Weights of a small transformer language model: width 224, vocabulary 2048.
MLP neurons of a small language model. Each row is named by its layer, matrix (down: output weights) and neuron, and shows model dimensions 80-207. Each number is 128 + 24 x the weight over its row's rms, rounded and kept within 0 to 255. A neuron's up and down rows have the sign that makes its largest values positive.
A block is one neuron, or neurons of one layer that tend to fire together. After each block is what it responds to, as a language model described it from the Wikipedia text at the highest values.

L9.down46 [158 160 162 111 108  96 140 124  58 157 125 105 122  87 109 101 139 104 116 117 111 102  96 161 124 127  76 156  86 152  86 120  98 163 133 146 141 118  95 106 143 144 102 112 137 108 170 165 110 153 145 154 118 118 148 117 154 142 140  97 135 134 134  76 153 140 127 118 140 142 128 114 139 137  94 142  66 149 138 116 150 143 131 180 142 133 156 196 123 150 148 122  87 121 156 109 141 115  89 123 140 107 101 137  78 132 135 118 130  96 104 148 152  72 147  80 142 138 134 159  87 120 119 126 137 166 118  98]
L9.down72 [ 98 106 121  97 114 114 116  91 103  80 122 159 151 104 136 117 135 127  86 125 132 103 128 130 139 111 105  74 106 153 144  97 112 151 133 172 100  89 114 125 124 135 135  94  98 138 128 105 113 134 124 153 102 119 137 121 114 131 135 141 130 105 135  91 130 109 112 156  96 129 142 114 137 148 141 110 126 168 105 159 174 101 147 111 134 133 150 132 111 130 137 154 109 148 180 118 119 139 156 144 133 145 132 129  70  76 144 113 198  78 102 162 143  93 123 135 109  91 111 100 132 100 145  87 115 126 145 153]
L9.down332 [116 122  65 112  96 114 116 126 144 107 117 114  87 150 111 125 108 141 144 103 165 123 164 106 152 139 148 171 140 154 109 103 116 148 147 141 135 134 124  87 175 151 133  89 130 140 135 123 122 167 110 120 138  93  92  70  84 102 179 124 139 163 140  88 102  92 106 114 148 135 132 110 171 134 156 143  84 163 150 126 137 159 136  87 108 143 130  80 125 127 153 113 140 138 155 143 141 150 137 147 119 141 102 125 169 103 126 130 160 105 143  91 134 140 145 102  99 156 128 117 153  73 118 164 114 191 116 141]
L9.down463 [101 160 137 115  98  94 102  93 148 128 110 122  84 144 120 114  90 122 125 117 143 128 150 153 113 145 115 100 134 102 135  71 136 179 149 116 136 128 128 147  89 145 108 108  50 135  96 112  53 118 122 117 183 153 143 118 139 123 111 135 167 155 163 139 168 143  93 146 102 118 130  94 172 145  86 143 134 138 120  98 108 164 139 154 138 124 123 114 127 143 105 168 118 120 155 102 144 105 154 149 122 110 108 135 160 134  97 140 166 110 123 160 111 107 117 108 159 111 138 135 157  86 177 124 127 129 117 120]
Description: Word "as" and as-prefixes

L4.down135 [ 93 121 138 166 154 162  87 111 117 210 124 146  92 114 118 124 150 125 150 188 124 157 135 168 121 126 125 131 120 133  98 119 115 168 133 124 137  98 156 167 126 138  97 122 119 144 135 115 126 144 170 130 110 102 125 144 109 119  85 148  72 139 165 117 111  92 118 129 112 136 121  96 115 101 161 134 169 123 155 131 140  97 146 114 141 173 138 139 129 132 126 150 132 136 146  85 132 150  84 158  67 149 152  93 112 109 147 131 166 133 100 116 114 121 107 102 151 141 137 126 124 116 106 103 120 140 113  91]
Description: Polity and scope adjectives

L4.down533 [123 142 126 125 148 135 128 157 103 170 118 112 116 113  98  94 150 123 110 151 159 100 102 164 116 145 126 138 113 140  73  96  93 129 159 128  95 121 100 140 118 117 128 173 143 130 138 120 110 138 135 124 128 117 140 134 118 134 120 135 102 133 113 120 139 129 154 121 159 163 165 103 135 117 159 139 142 128 150 119 135 142 142 120 100 185 118 147 131 132 141 170 183 149  95  49 178 184 110 118 122 133 153 172 132 145 130  97 113 108 146 141 120 118 165 148 122  89 146 162 108 156 151 115 140 152  81 141]
Description: Mid-word fragments

L2.down2 [ 95 181 111 144 119  81 121 163 119 127 139 119 160 111 123 167 137 130 131 142 153 133 148 163 148 164  93 147 132 102 159 135 129 124 161 125 171 148 137 148 132  69 132 111  93 157 119 135 129  88 128 113 122 169 114 139 112  96 172 127 149 178 139 156 163 123 148 132 136 165 149 156 128 145 132 102 156 143 116 142 150 133 103 132 160 149 101 149 130 100 125 121 117 124 126  63 133 127 145 128 173 112 141 126 119 165 126 158 172 117 124 117 121 164  67 120 135 127 138 116 117 114 115  90 122 135 135 124]
L2.down133 [119  86 130 132 158 117 108 143 107 120 126 135 105 160 133 145 125 130 149 100 116 171 185 145 126 170  99 159 117 117 118 121 125 145 165 118 118 131 145 129 160 109 115 139 131 121  93 109 127 175 182 150 128 163 149  95  85 142 151 104 157 122 133 175 120 155 114 123 117 124 105 149 109 134 147 134 140 104 127 132 174  95 126 103 132 138 146 136 123 106 116 142  83 117 110 192 139 100  71 121 136 112 142 110 173 175  88 116 149 118  80 167 145 146  69 152 121 137 134 137 132 145 114 125  80 154 115 164]
L2.down135 [121  98 116 167 127 103 117 121 168 130  72 116 125 114 156 122 114 118 152 133 134 172 144 161 146 129 128 116  92 156 152 116 126 123 114 126 150 116 126 146 139  95 144 115  98 116 140 155 137 155  74  90 145 157 135 136 116 116 120 103  99 127 137 120 115 132 156 121 135 145 125 118 169 136 125 153 128 167 136  83 116  95 127 130 114 192 116 132 142 116 138 120 138 110 106 127 140 124 189 130 108 115 145 102 121 152  90 129 158  94 108 186 101  95 101 130 147 131 134 100 119 106 161 110 162  96 119 103]
L2.down147 [146 137 165 163 121 156 177 138 135 133 160 113 155 102 149 107 119 121 130 105  94 132 145 151 119  83 150  66 132 156 158 138 106 139 164 163 117 134 120 135  85 160 118 121 185 147 153 143 142 154 167  99 125 146  64 146 136 160 118 169 123 103  82 100 122 133 120 121  97 122 128 159 159 130 142 143 152 126 126 153  70 179 136 123 138 122 100 153 152 167 129 148 143 145 131 169 144 113 173 117 128  96 125 138 163 126 176  97 141 135 138 130 131  98  91 117  97  88 165 140 120 149 100  87 122 132 149 145]
L2.down162 [156 110 136  97  99 104 112 139 134 126 128 111 118 130 139 114  96 111 126 142 117 148 107 144  99 101 126 115 142 154 164 144 152 155 135 136 192 116  94 101 144 164  96 124 128 137 132 128 140 143 142 138 136 169  96 155 102 129 186 176 126 134 138 122 129 147 159 109 185  89 128  90 120 128 126 148 136 116 136 188  91 175 143 111 136 174 185 122 145 108 114 119 168 101 143  72 114 120  87 138 136 110  97 108 166 109 176 139 157 125 107 120 138 118 117 153 144 108 134  90 127 102  92 124 173 132 113 117]
L2.down228 [128 123 164 129 136 129 134 148 130  98 131 119 137 123 151 145 115 147 114 135 165 110  82 166 134 142  94 149 164 148 142 143 148 141 137 147 121 139 115 147 110 136 109 157 130 106 162 142 123 148  99 129 127 143 139  99 100 156 134 133 135 115 110 148 151  97 137 129 122  94  98 108 160 136 164 127 104 115 120 172 141 147 122 151  94 111 122 124 124 135 100 119 117 126 137 143 104 123 156 126 142 140 102 149 137 137 114 143 160 132 131 160 122 182  62 123 114 128 165 152 133  82 130 107 115 122 105  93]
L2.down283 [119 101 126 156 107 149 177 119 104  90 110 103 154 114 141  75 100  83 158  90 135 121  78 135 123 154 176  97 121 113 139 131 139 116 160 110 144 126 110 143 114 140 138 121 106 131 131 110 133 121 166 129 165 159 146 130 156  95 138 111 111 120 134 157 123 140 161 155 148 150 110 131 139 144 112 115 170 114 155  98 123 171 126 128  87 120 165 125  78 178 131 111 159  89 109  90 144 146 128 142  97 113 154 132 118 120 143 124 145 129 111 168 125 115 122 123 154 108 111 105 138 146 124 120 100 100 132 154]
L2.down303 [113 113 123 164 139 169 144 121 113  59 128 154 146 179 124 107 140 144 170 128 143 101 100 119 136 105 151 139 129 183 105 108 110 133 140 136  93 155 125 141 130 159 121 120 106 136 163 134 108  94  99 169 122 149 144 149 114 102 130 149 114 123 121 127 127 125 129 121 107  96 123 118 111 125 148  49 139 159  98 173 114  74 125  95 115 136 123 114 132  86 129 155  85 142 148 106 155 139 152 144 130  76 151 126 111 157 124 138 132 144 131  73 106 151 114 140 166 116 142 163 113 105 125 137 196 116 152 135]
L2.down319 [123 119 107 124 143  77 103 162 121 134 139 148 114  90 146 149 115 111 122 139 113 138 136 127  95 129 129 111 150 119 140 131 126 127 128 115 124 179  83 138 126 134 131 127 141 129 106 135 132 108  92 138 140 140 163 135 129 138 129 107 181 158 109  67 137 171 159 150 141  94 134 120 125 134 114 124 104  79 116 126 112 109 136 154  96  48 106 133 164 117 112 145 113 132 124 108 143 140 131  92 107 175 162 153 163 120 175 117 140 153 216 129 116  93 101 145 123 133 139 138  98 159 123 141 150 116 121 114]
L2.down365 [142  86 117 141 131 111 130  99 119  91 135 135 140 153 189 165 100 150 125 140 115 109  96 107 135 110 143  72 128 118  80 138 114 107  94 121  76  99 172 150  79 123 134 113 107  87 132 154 130  81 110 172 133 120 119 147 139 130 135 107 124 122 135 118 158 118  81 135 111 143 114 112 130 101  99 159 129 133  85 134 157 156 142 145 113 147 126 136 135 111 121 108 113 152 130 132 105 128 113 111  96 172 118 109 159 125 135 143 126 155 100 153  84 105 196 134 131 121 103 128 159 119 127 137 105 191 136 104]
L2.down384 [128 127 142 163  72 111 135 155 154 129 132 118 164 117  89 158 120 121 144 126 107  99 107  94 155  99  88 123 147 138  98 172 124 120 106 123 124 138 107 160 122 124  82 150 136 139 141  55 151 104 101 126  90 144 142 108  97 117 143 110 143 141 154 117 128 116 114 131 133 154 137 131 122 130 149 121 180 145 145 139 137 105 146  89 149 109 145 109 128 160 122 131 113 134 140 147 171 176 132 124 125 128  95 131 145 130 160 119 150 161 135 104 102 138  79 139 175 142 113 122 144 137 141 124  86 138 172 121]
L2.down406 [132 118 137  93 173 134 138 119 127 182 120 102 141 139  72 132 141 133 119 182 120 115 141 163 112 145 195 112 120 158 145 144 140 156 100 135 116  87 117 124 119 130 123  89 143 139 153 124  94 113  84 141 123 168  92 142 150 134 165 140 129 129  79 113 144  89 142 108 122 150 132 121 123  92 157 150 118 102 123 119 124 108 121  97 142 144  93 135 138 157 112 119 168 112  98  95  87  74 152 153 122 139 109 117 119 153 104 127 119 152 123 132 116 120 156 111  93  88 123 156 134 149  94 149  76 138 101 116]
L2.down416 [124  90 117 155  86 141 136 137 100 147  99 119 129 139 135 140 129 108 129 118 140 111 118 127 175 143 119 117  99 144 140 151 121 115 101 148  97 116 116 103 127 131 129 126  92 151 169 131 127  98 126 159 156 123 152 141 147 117 152 157 100 132 121 119 120 113 130 127 129 107 147 138 156 109 123 146 105  77 184 150 131 141 128 134 115 141 119 128 124 131 135 134 123 154 134 121 124 130 108 130 135 105 167 122 111 140 116 174 149 134 153 169 109 139 109 137 174 117 149 213 124 141 176 113 133 124 151 131]
L2.down465 [121 121 121 125 142 135 136 104 147 169 108 120 132 135 117 139 111 125 146 116 155 112 160 150 148 113 105 164 120 101 153 112 129 120  94 131 126 117 147 127 124 167 147 127 142 130 132 146 128 117 165 107 103 134  87 157 108 114 116 136 118 149 156 149 129 147 124 132 102 122 115 155 161 121 104 121 125 110 132 125 119 117 119  94 159 134 131 159 113  82  89 156 138 116 101  70 153  96 130 138 166 103 132 132 150 120 118 120 139 100 132 149 144 112 132 147 136  84 151 200 119 101  95 115 120 116 119 129]
L2.down466 [122 106 141 113 146 130 156 116 143 105 135 129 140 149 108 102 117 129 145 130 142 107 112 125 136 111 120 124 121 172 128 131 158 183 150 103 140 103 119 161 140 171 134 108 108 109  78 138 140 154 153  66 143 138 158 137 143 102 146 148 139 131 160  95 138 101 142 138 108 136 166  90 108 157 156 133 129 132 157 138 123 135 113  91 138 140 122 121 118 177 187 130 118 132 163 112 132 116 131 125 123 124 120 121 150 132  66 125 145 140 104 118 159 108  92 124 161 105 140 142  91 102 130 136 132 149 144 116]
L2.down507 [136 115 112 121 179 132 118 148  96 167 119 120 165 101 119 132 131 125 150 161 141 160 146 128 113 143 119 124  97 148 152 143 161 142 119 133 113 137 155 135  93 160 138 104 111 115 135  99 109 100 120 135 154 146 105 108 134  76 142  93 140 142 161 119 125  91 110 130 120  84 145 108 102 125 109 150 120 150 126 172 119 104 124 161 104 122 109 112 135 131 153 148  92 118 148 127 166 136 152 147 146 129 124 125 150 140 112 153 149 148 140 155 145 130  92 143 155 149 141 190 144 131 166 105 139 122  96 148]
Description: "As well" completion

L9.down60 [113 113 125 141 143 127 136 102 106 143  92 134  68 134 152 141 135 162 147 113 154 131 128 100 159 129 131 124  89  96 174 139 152 156 144 143 135  74 113  78 122 151 161 109 135 111 146 115 148 142  99 118 127 130 105 182 111 161  92 153 118 135 141 133 128 129 110  94 137 130  90 101 125 130 151 119  92 147 123 110 136 125  99 154 121  99 154  78  97 145 107 137 132 110 121 146 125 142 149 123  99 151 143 156 133 116  75 129 116 120 111 162 191 110 192 119 132 108 139 164 110 104 137 136 137 117 129 151]
L9.down278 [117 133 130 177 145 127 129 123 132 197 104 144 155 133 136 145 116 145 132 131 178 138  86 132 158 119 117 101 111 136 148 131 106 176 138 125 157  94 129 114  98 119 129 100 115 134 146 118 139 154  97 138 117 149  77 182 156 108  92 139 146 116 152 126 142 112 116 126 154 126 137 131 115 126 179 105  75 128 128 111 112  85 153 112 142  84 127 140 106 126 108  74 139 130 137 164 122  81 168 147 108  99 164 141 116 156 109 113 123 128  85 165 150 111 112 118 101 100 131 130 145  92 125 125 113 142 137  82]
L9.down327 [ 95 129 153 106 179 175 149 103 110 208 124 106 108 116 154 151 137 142 147 111 151 127 109 105 131 148 111 132 117 137 118 126 118 114 142 139  95 142 145 192 124 135 166 153 134 142 184 114 142 124 148 159 169 163 102 124  64 127 155 136  90  74 153 108 114 126  86 124 106 156 140  94 138  92 135 120 109 120 123 130  97 113 135 104 157 171 133 152 120 136 129  97 113 101 161 159 164 138 158 132 132 136 161 144 136 110 173 118 111 135 149 155 107 145 142 134 134 106 160 128 138 172 115 174 100 142 140 106]
L9.down409 [120 157 126 149 173 177 101 131 110 137 185 157 119 106 143 101 151 164 139 143 158 160 128 122 161 126  98  95 130 113 134 141 145 160 131 119 161 143  98 115 110 134 130 135 129 152 122 155 163 158 139 146  86 112  96 124 136 150 121  99  77 106 167 174 130 146 151 126 172 144 130 144  99 138 134 129 146 171 123 136 142 164 159 124  98 131 117 180 102 126 121 115 132 156 154 124 135 127  98 154 129 111 147 155 113  96 198 120 114 115 155 127 150 148 127 171 178 155 146 143 145 105 180 102 156 160 114 128]
Description: Nationality and role suffixes

L2.down69 [103 128 120 120 174 141 145 109 111 116 140 138 125 149 139  92 133 143 142 122 146 110 142 109  80  92  97 208 105 139 161 100 142 122 157  94 127 101 118 119  94  84 131 149 138 100  90 151 122 137 138 132 156 114 181 132 136  93  92 144 152 109 155  76 102 113 117 125  99 131 146 119 128  78 143 156 168 162 114 139 159 136 127 113 121 145 158 167 140 128 136 132  98 115 101  91 115 169 128 136 134 116 120 106 138 147 114 202 142 122 118 151 116  92 112 129 151 139 111 152 133 105 135 130 100 105 122 131]
L2.down161 [ 91 140  94 115 169 134 128 145  66 215 116 156 125 145 112 154 131 149 153 130 150 106 164 127 153 121 143  85 147 108  90 107 128 143 116 171  94 128 120 120 132 145 132 129 119 141 137 137 119  99 139 120  98  96 147 141 107 103 164 133 128 131 149 138 102 101 105 100 123 152 140 194 120  90 109 127 115 129 144 116 126 100 123 111 160 164 137 136 115 136 128 155 134 135 155 142 148 138 134 127 143 141  98 109 140 116 135 122 159 130 125 137 162  96 104 161 101 132 142 212 142 140 140 102 135 124 125 145]
L2.down184 [127 132 154 136  99 118 162  99 128 104  84 143 119 118 154 163 140 116 146 168 113 113 144 127 109 145 130 105 143 183 118 158 109 122  80 133 148 155 140 130 131 130 148 135 163 178 108 132 150  96  79 161 143 105 131 102 124 135 127 165 115 129 104 135 156 124 110 143 137 139 128 133 146 147 141 188 102  89  77 129 118 119 152 114 136 114 105 125 102 118 119 128 115 119 131  50 111  97 150 157 108  81 118  96  81 107 133 109 144 122 131 111 114 136  82 110 155 114 128 128 101 133 143 121 156 125 136 147]
L2.down220 [101  93 128 143  97 165 147 144 136 109 148 146 118 158 117 119 136 144 161 129  59 110 115 139 126 105 153 102 157 149 150 146 132 124 128 144 161  99 147 143 149  96 218 100 112 124  84 135 102 102 126 129 101 157 140 122 140  97 122  88 134 130 111 155  99  77  96 122 141 143 137 166 103 155 176 128 117 119 104 122 140 130 132 121  97 120 152 101 107 147 101 122 128 133 144 175  79 109 111 118  97  75 126 147 116 114  95 132 134 140 139 127 109 141 131  79 161 114 113 121 122 115 111 149 131  79 129 141]
L2.down223 [ 79 121  92 100 157 121 143 150  79 221 126 128 121 151 117 145 112 153 153 131 141 124 161 131 138 118 123 126 136 108  88 131 126 133  95 164 100 108 100 134 111 140 128 121 128  98 127 143 116 100 133 112  77 121 137 135  92 106 157 140 121 138 162 116  89 111  89 111 110 150 105 172 116 104  89 114 104 116 117 130 127 131 135 118 163 161 181 146 106 102 124 151 155 141 155 131 160 122 125 107 163 123 118 108 122 133 130 125 134 124 119 135 150 129 114 158 125 113 137 205 125 154 121 107 141 140 136 156]
L2.down233 [139 157 185 142 152 114 150  84 139 138 131 145 105 163 140 109 143 118 134 142 186 119 130 139 149 102 161 181 151 145 120 145 125 142 138 168  96 152 150 128 140 129 105 145 120 122  70 125 132 120  80 130 117  82 170 120 110 150 136 142 117  98 153 126 134 166 142 137 173 155 130 112 119 122 128 108 136 170 138 107 108 134 163 129 132  89 109 151  87 127 136 126 112 160 164 145 132 129 148 139  83 101 161 158 137  89 129 127 142 108 156 168  97 115  68 105  76 121 159 135 140 150 145  82 126 104 112 122]
L2.down291 [112 120  85 106 165  81 140 133 140 123  99 126 159 132 137 130 124 110 175 147 149 162 129 140 139 142 137 163 104 137 171 105 106 140 134 147 129 183 109 118 144 126 173 123 154 107 141 123 142 119  93 153 166 100 105 121 110  97 130 163 114 105 138 141 132 120 171 130 137 152 119 155  82  88 161 151 149 114 126 110 132 141 114  91 138 121 119 155 122 123 120 120 118 165 126  64 125  94 129 153 128 133 157 139 159 133  71 154 100 125 194 141 117 159 134 147 133 109 134 168  94 127 113 137 152  88 106 113]
L2.down313 [126 134 168 128 124 162  92 148 157 103 117 121  99 109 167 144 123 103 133 101 151 172 155 126 138 144 101 145 114 168 136 151 107 134 107 119 111 149 137 153 120 109 105 146 169 129 165 130 120 169 140 145 146 148 127 130 113  74 112 133 132 119 173 133 133 119  74 154 117  91 104 148 110 119 129 129 153 119 144 112 153 126  74 104 161 106 122 115 155 114 151 163 135  99 105 112 125  95 122 144 107 134 149 145 105 143  87 132 105 139 121 117 130 173 146 151  96 154 155 194 136 130 154 136 144 110 153 128]
L2.down347 [100 147 118 119 137 106  97 126 129 131 118 138 117 145 112  99 150 118 132  96 193 117 118 136 116 107 168  82 134 152  91 149 100 100 138 163 113 128 144 112 116 177 196 133 134 124 100  78 133 175 137 146 108 116 133 129 144  98  77 127 150  85  97 136 115 188 130 123 126 132 130 124 136 165 107 175 146 158 100  77 128 156 126 119 135 150 118 115 156 176 136 112 106 178 140  96 140 162 153 151  94 111 162 136 130 139 116  87 136 127 111 172 102 172 123  84 132 132 156 157 145 111 149  97 130 160  97 121]
L2.down433 [107 135 120 131 148 124 105 108  95 181 121 133 124 141 144 154 151 119 148 134 174 102 138 126 104 111 118  98 125 162 152  95 130 143 115 129 104 107 114 113 113 185 119 137 122 124 132 147 120 126 141 111 104 115 126 148 128 120 119 131  93 130 155 115 122 139  97 133 117 113  98 104 143 130  82 120 130 158 135  88 111 100 107  96 153 192 135 154 127 130 121 127 131 143 159  99 165  79 109 106 128 132 147 124 186 153 173 120 142 121 124 135 122 162 120 172 123 103 104 228 130 130  92 140 127 109 161 111]
L2.down504 [142 121 150 146 126 146 125 137 119  72 134 138 102 142  94 102 120 125 156 173 107 113 122 133  96 162 126  90 108 101 113 163 166 125  88 140 111  86 141  83 138 157  49 121 137 152 148  98 126  95 100 133 148 153 101 119 177 112 117 176 145 121 161 142 167  82 142 140 196 121 125 118 136 110 149 143 169 109 112 153 119 117 161 124 135 160 162 110 138 166 124 114 107 126 129 114 120 145 113 148 120 144 109 135 133 143 125 108 110 134 104 117 141 149 145 103 147 161 126  89 108 113 103 131 151 105 101 135]
L2.down520 [116 120 142  94 150 138  91  99 102 205 126 135 111 133 111 176 167 133 130 128 168 121 130 119 137  89 131 101 158 116 127 117 121 151 122 145 123 112 158 102  98 149 116 139 133 127 116 148 100 117 143 132  86 126  97 145 155 136 100 133 100  97 159 156 150 129 114 114 132 110 111 102 109 125  58 111 115 129 128 116  91 132 116  95 141 185 122 124 117 155 112 135 130 141 107  56 176 108 115 131 106 149 133 133 168 135 156 110 141 121 168 162 115 142 114 148 128 123 108 209 147 124 113 118 130 111 148 108]
L2.down535 [105 132 106 116 164 155 118 118 111 210 105 108 149 139 113 144 150 149 164 123 161 118 135 154 139 102 133 109 155 164 100 120 128 139 108 136  98 123 100 109 132 177 119 135 159  89 124 132 121  95 141 112  90 123 125 158  97 123  90 141  79 129 162 126 119 151 109 112 141 119  97 106 131 116  73 124 139 132 133 109 102 138 108 113 146 143 152 111 101 132 125 111 106 139 123 110 172 124 113 119 134 127 148 120 166 131 144 147 138 102 124 135 145 131 126 159 122 110 140 217 160 116 122 125 115  90 150 123]
L2.down544 [ 82 135 126 117 143 147  99 110  98 217 102 130 132 136 117 146 152 163 153 135 181 112 154 141 130  99 119 128 134 147 124 117 115 146  95 159 107 115 117 103 114 174 121 136 122 116 132 127 134 113 131 116  97  99 134 134 107 111 126 140  88 114 169 132 106 135  96 120 132 106 116 102 126 113  76 123 128 140 134 105 109 110 123 109 161 182 156 145 119 134 122 154 116 141 139  97 188 105 127 122 130 140 123 118 157 160 152 119 146 114 107 128 135 137 121 176 102 117 116 218 135 110 118 117 118 112 151 115]
L2.down557 [164 166 106 166 171 139  85 121 124 165 113 114 124 138 124 137 119  78 126 111 129 150 134 110 129 110 151  90 113 118 140 130 134 111 135  98 157 143 112 193 151 160 106 128  99 127 108 129 119 129 124 132 133 163 114  97 110 112 108 139 139 128 139 143 131 152 184 116  97 130 125 176 122 165 122 136 157 140 130 122 124 111 107  94 134 102 149 134 164 100 155 121 144 109 130 146  93 137 106 103 118 135 137  91 114 175 111 142 118 143 149  93 114 146  86 121 140 135 157 125  95 121 134 136 146  79 149 138]
L2.down558 [113 115 110 180 124  93  91 143 142 135 130 143 111 173 134 167 144 145 161 112 127 117 120 113 154  84  78 138 124  93 137 159 140 118 120 133 131 110 107 149  93 157 155 164 109 162 101  91 145  95 125 148 146 160 197 142 142  85 135 107 129  87 166 143 152  84  87 109 135 166 117 141  91 145 153 144 185 100 140  91 127 107 131 133 139 114 174 125 123 120 137 119 110 160 114 134 114 139 108 121 145 152 127 124 156 165 138 150 124 128 174 127  95 129  91  88 145 111 123 103 113 166  94 128 104 126 134  97]
Description: National and scope adjectives